Weights of a small GPT-style language model, trained from scratch on English Wikipedia.
Size: 8 heads of 32, vocabulary 1788, 4.82M parameters.
Architecture: RMSNorm before each block, rotary positions, no biases in attention or MLP.
Training: a variant of Adam for these matrices, 114M tokens.
MLP neurons of a small language model. Each row is named by its layer, matrix (gate and up: input weights; down: output weights) and neuron, and shows model dimensions 0-63. Each number is 50 + 12 x the weight over its row's rms, rounded and kept within 0 to 99. A neuron's up and down rows have the sign that makes its largest values positive.
After each neuron's rows, "fires on" lists the tokens most often at its 100 highest values on Wikipedia text that the model never trained on.

L6.gate187:50 36 54 70 48 62 40 45 72 47 34 57 53 50 52 39 67 33 42 47 37 36 44 61 45 51 37 27 35 47 71 58 46 54 43 47 66 30 43 53 59 66 44 41 49 35 64 62 38 22 43 57 69 54 72 62 40 67 46 61 55 52 43 53
L6.up187:51 48 75 52 67 46 57 53 38 67 62 58 38 48 54 69 44 65 47 40 60 47 37 27 43 45 44 46 29 62 54 60 37 32 37 50 34 65 50 55 72 60 73 58 64 30 64 59 66 57 40 36 45 42 60 52 51 33 68 39 51 63 40 37
L6.down187:55 51 26 49 50 65 55 48 63 19 46 68 64 43 82 19 53 32 49 51 48 29 54 43 48 60 41 48 34 67 51 56 70 59 67 64 37 37 50 55 43 68 53 52 47 81 27 47 41 52 40 47 53 23 53 38 61 36 63 47 45 28 63 60
fires on: "ing", "|---|---|---|---", " of", "9", " ", "rom"

L9.gate9:33 67 58 35 57 76 46 39 48 48 48 48 57 43 48 47 38 39 47 40 46 55 53 51 45 40 64 50 45 57 34 55 41 43 60 48 52 56 64 51 60 43 60 47 39 54 32 40 17 61 56 50 71 55 38 47 34 63 45 37 43 34 73 44
L9.up9:42 45 34 55 52 46 42 40 48 51 67 47 25 51 53 68 36 53 66 61 30 29 48 46 41 30 52 43 71 62 62 56 44 33 55 55 59 50 66 59 58 41 42 56 42 61 45 52 43 27 55 54 52 60 59 66 57 65 51 28 22 49 54 35
L9.down9:45 46 52 54 41 51 45 55 63 66 64 54 41 68 30 41 58 32 45 61 48 56 57 52 40 56 58 59 53 57 41 36 49 36 62 62 41 55 52 47 36 51 45 52 40 66 46 28 43 58 46 36 46 40 50 41 31 42 27 43 44 24 54 43
fires on: " W", "w", "W"

L4.gate113:41 46 27 56 47 59 49 55 55 38 63 56 46 63 65 70 52 32 55 49 40 36 59 76 28 65 23 73 47 65 68 80 43 43 35 60 51 62 65 33 50 37 41 49 42 51 54 41 74 42 32 44 70 58 49 50 67 45 46 57 40 55 58 33
L4.up113:24 39 44 59 39 64 66 62 53 23 58 69 65 58 47 34 71 50 63 61 46 46 59 55 40 66 55 49 57 40 47 42 44 42 49 48 50 46 44 39 44 55 29 46 48 58 52 63 50 69 61 47 50 68 35 83 43 73 54 54 47 58 63 42
L4.down113:47 46 53 44 52 49 31 39 35 40 38 67 65 55 39 45 25 28 32 24 57 74 35 51 38 22 53 43 55 51 63 62 67 49 56 54 51 32 39 36 72 25 75 66 41 34 56 39 44 69 46 42 65 61 56 29 43 31 72 56 41 50 62 37
fires on: "il", " October", "ud"

L6.gate126:58 61 31 60 55 65 70 31 49 59 56 54 39 48 46 32 51 50 54 55 57 47 25 80 47 50 64 52 41 42 55 70 56 46 48 58 22 35 66 47 45 38 58 46 33 74 48 20 44 19 61 49 47 44 51 44 50 48 36 48 66 43 61 30
L6.up126:49 41 35 60 56 60 63 57 59 41 69 52 54 61 53 38 51 77 55 68 54 48 30 84 54 49 35 59 41 52 33 74 38 37 41 57 33 37 55 46 41 51 59 41 47 53 65 46 50 45 63 35 31 51 55 40 51 34 46 40 71 46 63 28
L6.down126:50 62 57 54 66 57 31 77 37 53 52 57 38 40 65 43 51 40 51 44 48 27 75 37 54 33 38 79 63 35 67 47 50 48 67 47 53 46 49 47 57 54 55 64 58 51 43 47 42 62 66 45 56 48 62 48 64 54 53 58 24 42 47 58
fires on: "R", " US", "orld", "we", "ri", "ne"

L10.gate191:41 49 57 36 48 48 63 54 45 54 52 55 72 45 48 20 86 39 50 51 45 43 52 40 57 46 48 45 49 52 42 56 27 57 57 26 56 32 48 52 57 59 40 35 47 50 58 53 54 46 64 55 43 30 67 47 30 61 50 72 81 49 31 34
L10.up191:45 68 63 53 47 41 52 49 22 42 53 61 22 57 54 51 57 45 59 63 48 58 45 46 66 55 72 44 53 48 56 38 39 48 75 61 54 45 41 44 56 48 60 50 51 56 67 60 31 61 57 64 60 42 54 78 51 39 66 62 43 40 47 64
L10.down191:61 41 21 47 40 42 47 55 35 54 56 67 57 59 68 57 32 51 60 62 63 41 56 51 27 60 68 43 48 51 47 66 41 68 46 58 51 44 45 49 57 50 56 41 40 49 64 39 56 72 68 37 31 58 54 55 41 65 51 61 43 44 51 53
fires on: "cc", "0", "a", "f", "cl", "ort"

L4.gate89:60 57 55 30 58 64 47 44 51 55 68 45 54 71 36 62 63 39 37 58 58 69 51 49 56 52 26 45 51 62 51 51 52 52 62 58 40 50 60 45 46 63 53 58 55 58 71 52 66 61 45 69 76 27 69 46 46 39 55 69 48 63 56 61
L4.up89:42 49 52 46 67 49 48 37 67 32 20 63 43 49 32 32 54 60 63 73 50 45 38 68 62 43 51 65 59 53 63 48 38 51 66 55 58 32 30 40 46 65 28 46 51 48 62 42 62 51 47 55 39 61 40 56 52 34 36 49 60 67 33 41
L4.down89:39 67 51 35 51 40 60 52 47 38 65 51 43 37 55 51 55 52 48 37 35 58 50 43 42 40 60 45 58 32 71 55 63 38 40 55 53 16 35 45 59 54 58 42 57 55 58 46 56 29 48 52 66 60 46 55 58 29 60 43 42 53 47 61
fires on: "0", "8", "re", "her", "7", "est"

L9.gate123:69 45 32 62 39 31 54 43 16 51 43 46 46 35 52 35 52 50 48 70 49 49 40 66 65 70 32 44 38 40 68 73 47 59 39 45 43 42 91 38 54 40 70 53 41 66 63 37 52 33 47 54 45 28 53 52 34 39 37 48 61 52 28 62
L9.up123:41 40 49 67 54 34 40 61 48 32 53 35 61 54 53 27 50 67 57 34 36 75 47 60 41 52 66 64 66 47 59 33 42 35 39 66 68 64 36 75 43 49 88 52 50 26 56 45 58 63 53 43 69 48 51 41 57 25 44 59 56 48 55 28
L9.down123:46 43 33 70 34 61 43 56 54 39 54 49 50 52 47 31 41 53 33 54 34 36 59 45 47 52 40 45 37 50 35 51 67 74 44 64 47 41 61 09 37 54 54 51 41 44 52 52 49 49 67 55 43 55 65 50 53 49 73 70 39 59 50 58
fires on: " US", "T", "B", "R", "S", "I"

L9.gate375:38 54 60 47 65 76 44 48 51 66 44 43 38 65 36 36 57 46 56 46 54 45 64 43 51 46 43 53 61 59 38 63 57 28 74 38 45 52 52 52 49 45 47 41 62 61 51 42 51 65 50 49 71 51 46 30 59 37 67 70 49 62 18 61
L9.up375:39 40 72 47 67 68 46 51 46 54 35 66 71 31 53 41 69 53 30 43 52 58 55 27 47 36 31 57 47 35 57 58 49 37 30 23 49 29 54 44 50 68 26 61 62 50 42 43 65 50 61 43 58 36 46 51 39 43 31 52 60 52 46 31
L9.down375:46 58 66 39 51 47 49 58 22 39 46 50 73 53 64 72 72 54 52 62 41 48 45 45 45 39 35 42 38 50 66 44 68 53 25 41 60 41 34 41 38 58 71 56 57 39 38 81 45 53 37 45 37 54 54 62 50 28 43 47 43 55 54 42
fires on: "on", "8", "is", "re", "ad", "os"

L5.gate28:59 44 57 84 50 54 50 41 58 31 54 36 39 51 51 43 66 34 46 57 30 43 27 37 62 57 26 52 38 55 48 49 58 42 72 30 62 59 31 41 25 61 45 37 54 49 34 70 52 33 60 44 48 58 49 51 54 52 28 64 44 24 46 57
L5.up28:39 62 44 62 56 47 53 32 56 45 44 61 31 47 58 61 65 39 39 49 45 34 27 52 58 77 45 65 50 47 40 48 47 48 61 66 54 58 47 55 36 49 49 36 63 56 42 60 42 42 68 44 58 33 52 52 64 61 31 59 70 38 62 59
L5.down28:51 41 49 53 54 61 46 72 42 68 34 51 57 50 75 53 35 65 43 37 53 53 45 63 57 44 63 44 23 50 37 61 55 47 37 54 55 74 37 63 39 34 22 53 62 52 45 51 54 47 40 21 40 45 40 40 35 59 34 39 41 35 43 51
fires on: "an", "ans"

L9.gate228:39 59 59 54 20 31 33 43 68 59 64 47 62 40 37 56 40 69 51 55 52 38 40 53 67 70 75 59 39 52 66 49 62 57 48 20 68 52 65 32 36 50 57 58 50 72 56 37 49 53 42 64 60 45 31 56 43 58 58 40 53 61 38 38
L9.up228:32 30 39 46 42 42 58 68 69 41 54 47 37 61 47 27 67 44 59 38 42 55 45 65 84 56 46 53 50 38 38 63 41 43 31 52 60 48 53 38 48 48 47 58 45 68 56 40 58 47 65 53 49 50 57 42 45 48 46 27 53 60 52 53
L9.down228:53 47 29 52 37 44 54 50 42 34 55 46 49 51 97 49 55 52 45 33 53 38 41 74 44 37 33 60 39 36 43 55 45 51 41 67 38 53 42 62 46 49 59 53 52 73 37 57 47 33 56 38 44 39 58 67 35 47 48 34 57 28 42 62
fires on: "ur", "if", "re", "f", "ol", "ap"

L2.gate148:46 39 47 46 52 42 39 35 52 73 29 49 29 48 37 48 39 82 42 38 28 42 49 48 36 40 63 45 31 63 57 48 52 44 60 74 58 53 36 45 47 59 36 36 35 78 60 37 34 38 52 52 51 36 52 48 75 48 48 51 33 43 32 49
L2.up148:55 40 49 48 59 69 16 47 31 51 60 52 32 31 46 47 66 37 50 63 51 67 68 36 40 33 62 27 52 54 50 60 62 58 39 50 71 54 56 34 70 60 52 58 47 59 32 33 40 47 38 57 67 50 53 53 44 30 39 51 51 61 52 40
L2.down148:55 48 66 45 37 32 52 63 45 41 66 72 51 73 74 35 50 42 41 33 55 39 37 67 53 46 53 36 60 64 79 54 59 45 60 51 31 36 58 64 47 52 70 61 60 65 60 40 48 61 62 51 47 41 50 27 50 74 59 45 41 49 37 63
fires on: " m", "v", "6", "5", "and", "q"

L5.gate310:55 66 56 52 39 58 47 56 40 32 36 50 44 60 38 32 61 56 52 50 61 42 51 38 62 56 54 53 31 37 32 28 36 35 45 39 52 40 65 55 47 62 52 44 55 53 70 43 29 54 60 73 52 48 46 29 46 57 41 66 21 40 41 57
L5.up310:61 55 42 25 59 33 55 44 56 57 44 56 36 46 67 60 67 50 71 32 61 49 38 36 56 36 63 40 32 70 43 44 41 62 70 64 38 79 59 63 32 38 54 52 67 42 61 77 46 67 54 34 45 44 30 65 41 38 51 29 38 43 75 44
L5.down310:40 82 66 68 54 41 28 50 43 46 32 59 45 53 28 48 49 65 56 62 59 29 42 65 51 58 38 53 37 39 49 58 45 46 57 47 57 31 44 21 72 54 48 47 47 67 64 42 70 51 42 51 45 59 51 52 57 44 72 57 34 57 37 51
fires on: "r"

L5.gate141:55 45 49 43 36 57 56 40 52 39 38 62 53 46 42 50 53 44 63 51 55 55 57 53 51 41 44 49 52 50 49 69 61 38 29 36 48 37 54 65 33 49 52 46 29 66 33 47 64 69 44 60 66 30 36 46 30 72 41 62 56 49 61 62
L5.up141:55 65 37 49 51 52 41 54 64 36 34 42 59 13 51 15 55 31 43 60 55 44 42 41 48 72 36 48 39 59 53 62 75 56 42 76 60 47 47 29 55 53 43 70 56 46 57 21 39 44 54 60 57 27 51 48 42 21 55 42 52 78 46 52
L5.down141:55 57 66 68 44 55 43 63 47 67 33 51 40 53 19 55 63 48 31 50 58 55 47 54 20 66 31 68 59 31 55 37 57 57 40 46 57 49 50 31 75 42 48 55 52 54 65 43 60 38 44 58 52 45 62 67 39 34 55 40 40 56 52 36
fires on: "al", " of", "ue", "ural", "y", "tern"

L4.gate304:50 53 65 76 41 58 47 20 37 48 38 51 49 52 55 45 54 36 48 49 68 52 44 52 27 46 66 37 35 52 62 64 73 68 30 52 42 63 62 47 27 63 67 48 35 53 22 57 67 60 56 53 69 34 34 45 47 50 50 71 64 38 27 31
L4.up304:63 50 43 65 69 44 59 40 25 47 43 38 53 55 48 47 45 53 52 58 80 47 37 46 43 65 47 64 49 14 45 50 61 47 51 51 15 44 39 43 59 61 52 45 34 42 34 62 78 49 36 54 42 53 39 22 51 50 52 57 58 26 48 34
L4.down304:71 25 66 49 59 61 35 63 38 43 38 53 26 35 72 58 54 38 66 52 53 63 39 55 54 63 43 43 56 25 44 48 80 67 46 40 55 51 45 46 32 62 55 59 55 51 54 55 53 41 63 29 42 62 56 49 35 32 58 57 41 74 52 53
fires on: "ic", "ian", "ines", "ican"

L9.gate224:58 42 65 83 36 39 63 66 57 29 41 48 58 37 24 41 63 60 40 89 48 71 51 55 30 65 55 38 56 52 67 44 15 36 62 26 55 64 44 48 58 60 41 61 49 66 47 46 31 45 37 64 55 38 50 65 59 51 55 62 55 56 45 49
L9.up224:21 55 63 68 36 46 54 50 48 58 57 48 49 67 38 60 22 48 37 30 54 55 45 68 60 43 56 43 46 42 20 59 52 42 31 45 58 61 52 49 73 44 48 65 66 45 43 41 46 51 49 63 42 43 50 58 74 63 42 61 37 38 70 50
L9.down224:61 47 51 60 69 44 52 50 66 11 64 45 77 41 63 64 80 31 54 46 59 48 71 73 39 57 41 50 36 55 64 68 27 71 51 46 45 43 66 64 51 63 66 46 54 46 57 51 52 50 44 54 36 29 50 58 44 80 44 58 58 38 51 64
fires on: "ur", "f", "lect", "ar", "ect", "ad"

L4.gate52:67 49 70 67 62 76 46 46 29 53 33 51 64 53 59 34 53 19 61 47 33 61 33 50 62 55 64 47 34 56 60 50 57 57 20 52 70 56 53 29 34 48 44 34 49 64 40 48 55 67 43 74 45 39 54 56 41 46 71 63 46 52 49 46
L4.up52:44 44 36 60 38 56 48 44 51 50 52 46 36 48 53 31 60 39 63 52 55 55 56 52 71 78 73 39 46 41 41 50 44 48 23 53 64 26 48 38 34 44 40 70 22 54 59 50 49 70 52 81 62 48 49 55 50 44 65 47 54 52 43 53
L4.down52:33 48 54 55 59 49 27 66 31 52 56 57 29 48 72 54 52 57 63 55 46 34 47 48 60 46 50 54 65 35 25 56 61 59 48 32 56 42 56 53 46 33 26 47 71 58 50 45 43 39 63 56 34 59 38 42 37 38 53 77 40 56 68 37
fires on: "ian", " American", "ational", "ternational", "ican", "an"

L2.gate60:56 58 66 47 41 67 51 34 38 39 49 59 55 39 43 48 49 36 66 65 68 42 56 46 21 45 30 62 44 58 39 54 49 50 53 36 54 39 67 70 35 59 53 52 37 49 56 42 46 57 47 58 54 70 39 48 34 63 43 63 46 51 50 68
L2.up60:67 61 66 42 70 55 53 55 54 66 64 68 57 61 58 60 50 37 57 50 60 37 51 36 37 67 63 43 32 55 68 51 41 44 41 54 60 40 57 44 52 46 41 43 75 52 63 34 62 55 48 24 29 51 54 37 23 38 36 67 52 53 48 44
L2.down60:50 69 52 29 62 26 44 38 56 59 34 62 75 65 90 45 47 50 47 63 27 56 55 45 61 57 47 48 32 59 40 42 46 62 56 42 48 62 45 44 40 55 45 69 55 59 53 44 24 42 41 42 55 54 57 45 33 56 56 31 43 49 53 45
fires on: "ing", "l", "t", "ar", " of", "s"

L6.gate127:35 48 28 53 50 55 58 48 53 44 54 33 45 65 28 55 45 44 55 48 39 67 33 65 50 66 75 25 49 28 21 56 50 68 46 57 32 50 50 52 37 37 27 47 26 61 51 55 58 38 63 53 56 48 39 47 55 43 50 52 42 39 52 34
L6.up127:36 44 58 60 33 67 44 51 58 42 31 49 53 65 47 60 48 71 54 50 48 72 55 67 41 70 49 38 34 39 37 56 75 40 46 66 45 34 51 53 22 48 31 52 57 48 55 56 64 48 73 46 35 71 61 58 57 33 67 57 37 47 67 49
L6.down127:49 51 48 60 53 60 55 53 46 42 32 50 44 49 75 31 40 34 28 44 43 66 67 53 43 52 52 86 51 35 63 54 56 36 66 50 61 56 56 30 58 54 43 68 48 37 57 43 33 63 40 43 38 71 41 43 39 34 43 51 45 65 58 45
fires on: "ion", "our", "ative", "ient", "ional", "ore"

L4.gate56:45 34 50 44 55 37 68 54 45 55 65 36 61 53 41 56 44 51 60 70 31 59 52 48 56 46 63 53 34 30 40 40 56 61 58 69 41 56 43 28 59 64 30 30 30 53 42 50 53 20 35 52 41 52 57 46 42 70 61 63 53 37 52 57
L4.up56:54 31 77 30 45 48 77 52 30 52 50 68 66 49 65 48 54 74 47 51 45 72 49 44 66 56 58 51 43 50 46 44 49 50 66 56 55 45 41 49 25 82 58 57 49 67 50 63 47 48 62 45 35 49 58 45 47 49 53 44 58 48 68 63
L4.down56:57 70 45 63 60 67 32 47 60 41 47 64 43 71 83 27 54 46 32 52 59 37 59 39 57 33 45 50 59 44 44 53 67 44 44 32 66 53 49 50 70 66 47 65 59 49 54 55 44 52 55 53 41 50 41 48 52 57 64 69 35 51 41 55
fires on: "man", "ter", "ard", "ier", "her", "ather"

L10.gate7:32 49 42 53 63 47 61 46 37 41 80 32 38 37 35 57 48 52 89 49 57 72 44 46 47 52 49 49 70 82 62 45 38 51 74 38 55 52 35 54 50 42 59 68 41 48 45 39 48 59 41 65 67 31 46 54 50 59 52 46 56 67 54 37
L10.up7:28 49 57 39 51 40 27 68 50 56 56 58 44 48 44 45 56 44 46 39 59 49 51 46 58 50 63 56 55 53 28 52 44 54 51 53 30 38 52 56 53 64 38 45 40 63 31 38 46 64 37 48 65 51 58 57 50 36 49 47 30 61 61 40
L10.down7:45 66 44 65 61 49 57 41 63 24 19 73 63 59 53 51 62 37 42 52 62 51 40 63 42 48 68 63 52 53 50 48 55 43 38 40 54 37 39 44 54 58 48 45 79 50 44 42 73 47 49 52 44 47 56 39 44 42 36 58 45 61 60 55
fires on: "f", " per", " of", "ir", "ad", "at"

L9.gate248:51 56 64 55 53 54 50 36 43 57 41 44 55 44 63 49 33 51 37 58 43 53 32 59 37 41 59 39 36 52 49 58 44 41 60 70 53 35 63 31 70 52 61 58 47 58 52 46 28 67 42 49 50 40 68 23 46 50 61 58 39 28 50 46
L9.up248:46 28 51 45 45 50 64 62 59 53 53 53 56 60 59 32 53 52 44 36 26 35 37 44 39 48 55 44 50 40 36 73 63 46 68 42 36 54 42 49 32 60 49 57 46 57 36 73 34 30 54 44 50 39 40 51 35 46 66 57 57 40 64 47
L9.down248:68 66 64 66 50 45 55 34 57 30 49 66 45 68 86 56 44 54 51 57 64 30 46 52 53 51 41 57 73 58 53 43 77 17 57 39 45 67 53 58 52 51 51 53 52 51 53 61 85 67 50 42 67 57 48 50 46 42 32 68 28 48 41 53
fires on: "un", "ach", "ich", "ard", "her", "ord"

L6.gate22:55 63 57 56 52 49 52 51 48 46 36 56 71 60 48 40 55 59 54 43 50 29 43 27 45 56 28 26 42 40 46 68 61 61 62 46 34 43 63 34 63 62 23 25 48 56 43 22 41 48 68 48 41 52 70 55 32 65 32 55 52 49 42 25
L6.up22:64 64 62 67 63 46 64 66 70 67 49 72 61 50 46 55 61 60 65 33 47 31 55 38 64 36 55 48 40 49 40 54 41 39 39 45 64 42 25 59 57 50 43 40 47 46 61 53 48 36 28 60 54 62 46 50 47 40 42 50 58 39 44 38
L6.down22:49 28 49 73 54 47 55 61 45 51 30 52 37 39 50 47 37 28 51 59 49 51 54 52 53 48 48 36 52 64 37 46 34 45 34 51 51 62 58 58 55 58 57 41 51 68 56 64 40 56 42 48 59 37 50 31 46 45 54 43 51 50 58 59
fires on: "ing", "al", " of", "g", "ations", "ank"

L9.gate238:54 37 58 70 53 53 51 62 41 44 41 51 47 54 36 53 66 59 51 56 51 51 43 40 51 64 72 49 83 43 23 63 52 36 64 28 49 60 63 39 62 55 49 59 41 81 58 46 44 47 56 66 50 62 45 59 49 44 50 43 42 29 55 53
L9.up238:57 39 59 51 60 65 33 70 31 46 10 41 42 38 51 35 57 65 33 78 53 54 44 46 64 42 57 40 54 48 71 57 46 56 24 20 62 62 38 42 51 37 60 73 38 60 62 54 53 48 57 47 65 60 50 30 65 35 50 46 43 58 56 35
L9.down238:63 59 66 32 42 62 39 40 61 29 40 48 45 37 66 56 49 50 54 62 55 43 47 65 27 58 52 37 49 49 61 48 55 50 58 45 54 39 19 43 35 58 44 65 46 44 55 43 66 42 60 49 29 51 34 35 34 17 31 65 33 58 42 51
fires on: "al", "ter", "in", "ear"

L6.gate177:46 53 65 62 57 45 40 58 48 43 59 48 54 46 42 38 48 50 68 52 58 52 56 45 36 37 50 50 54 55 27 29 70 42 62 34 41 38 45 37 40 55 44 30 33 44 49 79 76 59 66 53 50 64 29 23 68 62 53 48 60 62 59 51
L6.up177:30 68 67 39 49 51 38 33 49 31 42 60 59 47 51 46 59 48 45 65 49 58 41 34 47 53 38 38 39 48 60 47 60 62 53 55 72 54 31 25 47 57 53 55 51 34 40 50 44 44 43 77 50 66 24 22 57 66 42 46 64 63 93 37
L6.down177:68 37 54 47 33 45 46 62 58 24 38 56 55 40 45 71 46 46 41 58 45 65 42 52 54 36 58 39 49 50 36 64 68 33 49 66 59 06 41 35 63 55 54 55 40 62 40 46 38 74 43 51 44 56 43 53 45 47 56 42 53 40 50 49
fires on: "ult", "ord", "our", "h", "r"

L9.gate340:45 54 58 36 39 47 46 35 37 48 72 40 66 33 41 57 56 58 56 59 53 61 34 54 58 35 34 32 48 26 40 71 49 69 43 45 46 52 42 52 54 56 44 48 49 68 42 42 75 46 54 73 50 51 56 49 66 69 62 69 66 56 51 57
L9.up340:69 55 67 40 47 55 48 53 32 37 41 42 55 47 50 70 59 30 49 61 42 34 28 52 62 37 62 50 40 53 47 53 59 46 39 57 66 63 58 34 57 60 72 72 67 58 65 70 41 69 50 42 58 54 51 49 26 42 31 74 28 47 38 64
L9.down340:47 45 26 60 53 44 35 43 42 46 58 48 36 55 51 47 55 49 53 49 56 38 44 43 40 44 54 69 29 42 38 67 56 58 44 57 63 58 53 62 41 13 55 59 36 49 49 51 62 55 52 50 40 45 60 47 61 52 41 29 42 55 37 73
fires on: "a"

L5.gate42:65 34 58 68 59 50 42 50 49 37 45 65 51 48 53 67 51 29 80 43 60 56 57 65 49 48 61 49 35 46 31 41 66 38 40 50 76 51 44 15 45 66 57 54 63 69 38 53 67 59 51 29 51 48 45 52 31 40 33 54 57 38 47 64
L5.up42:64 41 61 53 59 43 42 50 63 35 41 59 63 54 48 62 41 49 32 56 70 56 49 65 50 43 34 53 37 23 25 39 54 40 48 73 58 50 62 44 42 65 70 57 51 72 53 66 46 40 48 48 79 45 48 54 31 52 22 70 63 42 41 43
L5.down42:46 50 43 43 39 58 27 52 35 39 27 36 33 50 85 49 43 59 53 45 59 54 42 50 24 36 76 43 65 49 41 64 67 54 41 28 31 51 44 48 45 31 25 61 65 48 65 36 55 58 64 53 47 62 42 54 52 29 49 56 40 50 59 52
fires on: "an", "ar", "ural", "ur", "ical"

L9.gate43:60 72 54 58 51 71 42 39 56 62 47 25 37 42 47 46 50 66 51 29 53 71 42 59 65 51 70 48 66 36 41 51 37 40 41 59 56 44 70 65 58 67 40 26 47 58 37 52 60 33 47 57 39 61 31 57 62 39 17 58 57 36 48 59
L9.up43:49 74 45 38 41 64 25 35 77 46 40 36 67 32 53 54 61 56 49 54 60 64 52 47 73 37 54 62 59 50 64 27 48 51 57 65 65 28 47 65 49 60 67 41 57 42 28 61 68 47 53 53 39 70 42 55 65 45 56 71 65 55 56 42
L9.down43:56 33 76 57 67 57 52 67 56 19 38 56 65 57 73 47 37 26 43 70 53 45 37 67 42 54 31 36 57 32 50 47 62 54 55 73 30 44 45 28 34 57 39 49 67 53 67 40 27 57 44 47 42 38 46 65 53 35 37 57 46 42 47 57
fires on: "re", "us", "os"

L9.gate190:45 53 60 78 45 58 45 54 56 30 66 46 44 33 44 42 50 58 69 47 46 47 37 38 29 43 51 57 50 60 47 71 78 50 72 38 47 58 50 53 54 63 46 36 60 51 39 27 56 54 46 70 56 51 50 72 26 58 52 42 50 56 40 60
L9.up190:52 46 42 69 32 59 41 55 65 44 38 69 42 77 47 62 55 36 53 59 45 18 26 45 51 45 25 45 38 34 63 71 57 58 57 63 59 70 66 49 57 42 73 40 58 47 77 27 51 52 55 42 59 45 49 47 62 56 46 55 51 40 58 61
L9.down190:54 42 48 43 36 70 41 42 33 49 37 50 39 52 49 54 40 39 53 66 64 34 48 53 54 57 43 49 42 55 30 70 42 37 44 45 65 76 63 74 66 55 40 36 51 53 44 34 55 55 22 81 43 64 63 68 34 44 46 35 56 53 48 35
fires on: "ul", "n", "ay", "x"

L4.gate312:60 54 57 81 47 58 28 63 72 41 51 55 50 65 54 42 67 40 27 80 58 51 38 59 56 57 33 52 37 48 48 62 70 46 44 54 28 74 61 41 71 53 59 50 52 45 51 58 71 60 57 48 50 50 57 41 64 59 51 56 32 40 52 36
L4.up312:61 42 60 54 30 73 52 39 58 59 28 65 43 62 78 46 53 54 53 40 52 54 62 58 60 58 42 49 40 61 46 57 52 33 48 48 48 61 65 45 49 53 29 28 38 40 47 83 60 60 56 39 62 57 58 86 56 64 35 61 93 39 52 48
L4.down312:26 36 51 68 74 48 52 38 45 47 42 53 49 27 56 43 32 35 53 10 44 69 51 41 45 47 49 44 70 64 56 32 40 62 48 66 71 41 28 67 55 63 61 56 63 50 57 54 53 58 74 52 33 46 63 53 44 40 46 43 60 64 62 55
fires on: "ent", "in", "av", "e", "en", "ood"

L2.gate115:68 46 70 55 48 45 43 66 61 40 40 53 64 64 46 51 47 73 58 63 54 55 51 52 46 54 28 40 51 43 31 55 37 43 41 38 57 30 48 55 28 77 71 44 49 30 70 49 38 57 53 47 81 51 49 49 60 57 27 56 43 56 45 52
L2.up115:49 40 53 56 53 73 32 58 54 57 21 64 49 37 66 48 53 47 37 61 57 54 44 63 61 58 57 69 37 42 76 61 39 53 33 56 61 53 52 31 52 51 44 53 69 53 69 34 50 56 52 48 51 41 53 45 62 43 56 29 61 40 78 51
L2.down115:47 56 50 27 54 42 37 58 55 46 70 51 58 41 38 45 41 61 45 38 60 46 57 37 39 47 54 49 64 50 33 60 70 53 72 43 65 29 44 31 46 66 52 45 51 57 57 52 61 56 36 59 59 76 31 55 47 52 58 53 64 52 34 42
fires on: "ar", "r", "al"

L9.gate225:54 36 45 34 58 58 37 49 48 57 75 31 50 20 19 44 45 48 54 33 55 58 46 45 66 49 65 45 50 26 57 48 57 51 69 34 49 76 65 42 77 53 46 65 46 60 57 33 50 36 48 44 60 47 48 52 51 59 45 67 51 37 58 47
L9.up225:58 62 59 55 32 52 43 28 59 49 62 45 80 43 53 43 35 71 52 59 48 48 32 60 33 33 51 68 63 39 25 55 82 45 62 74 54 42 63 47 44 58 48 60 39 57 51 62 52 35 58 51 26 52 62 61 47 46 53 71 48 33 55 49
L9.down225:62 44 62 46 49 56 62 48 54 51 43 55 59 70 76 41 63 38 26 58 41 74 64 57 45 54 36 53 55 35 69 50 34 55 59 76 58 38 35 62 46 42 40 36 32 41 51 54 28 69 41 31 46 47 41 54 53 45 28 43 70 57 38 47
fires on: "re", "ir", "o", "in"

L6.gate282:68 67 61 71 54 60 66 48 55 40 33 79 43 48 54 61 41 70 42 55 38 52 63 34 38 49 30 38 64 51 28 40 63 53 39 56 42 29 57 54 26 53 59 42 47 51 70 61 47 65 50 37 59 45 65 43 67 62 47 56 45 50 55 67
L6.up282:69 42 54 40 47 42 45 61 60 42 54 60 61 43 70 73 41 55 45 39 38 53 68 69 35 43 34 40 32 53 43 46 57 51 44 60 62 35 52 44 39 63 32 36 61 59 53 50 22 47 47 41 57 59 64 59 50 45 21 52 47 54 69 70
L6.down282:29 53 54 48 43 61 21 26 24 65 21 41 41 46 56 34 46 58 83 56 51 46 47 52 49 46 38 49 53 57 50 32 50 50 58 46 36 44 31 58 61 41 48 66 51 50 52 32 65 45 61 52 50 47 27 38 44 47 79 46 49 44 45 56
fires on: "og", "g", "al", "ag", " &", "at"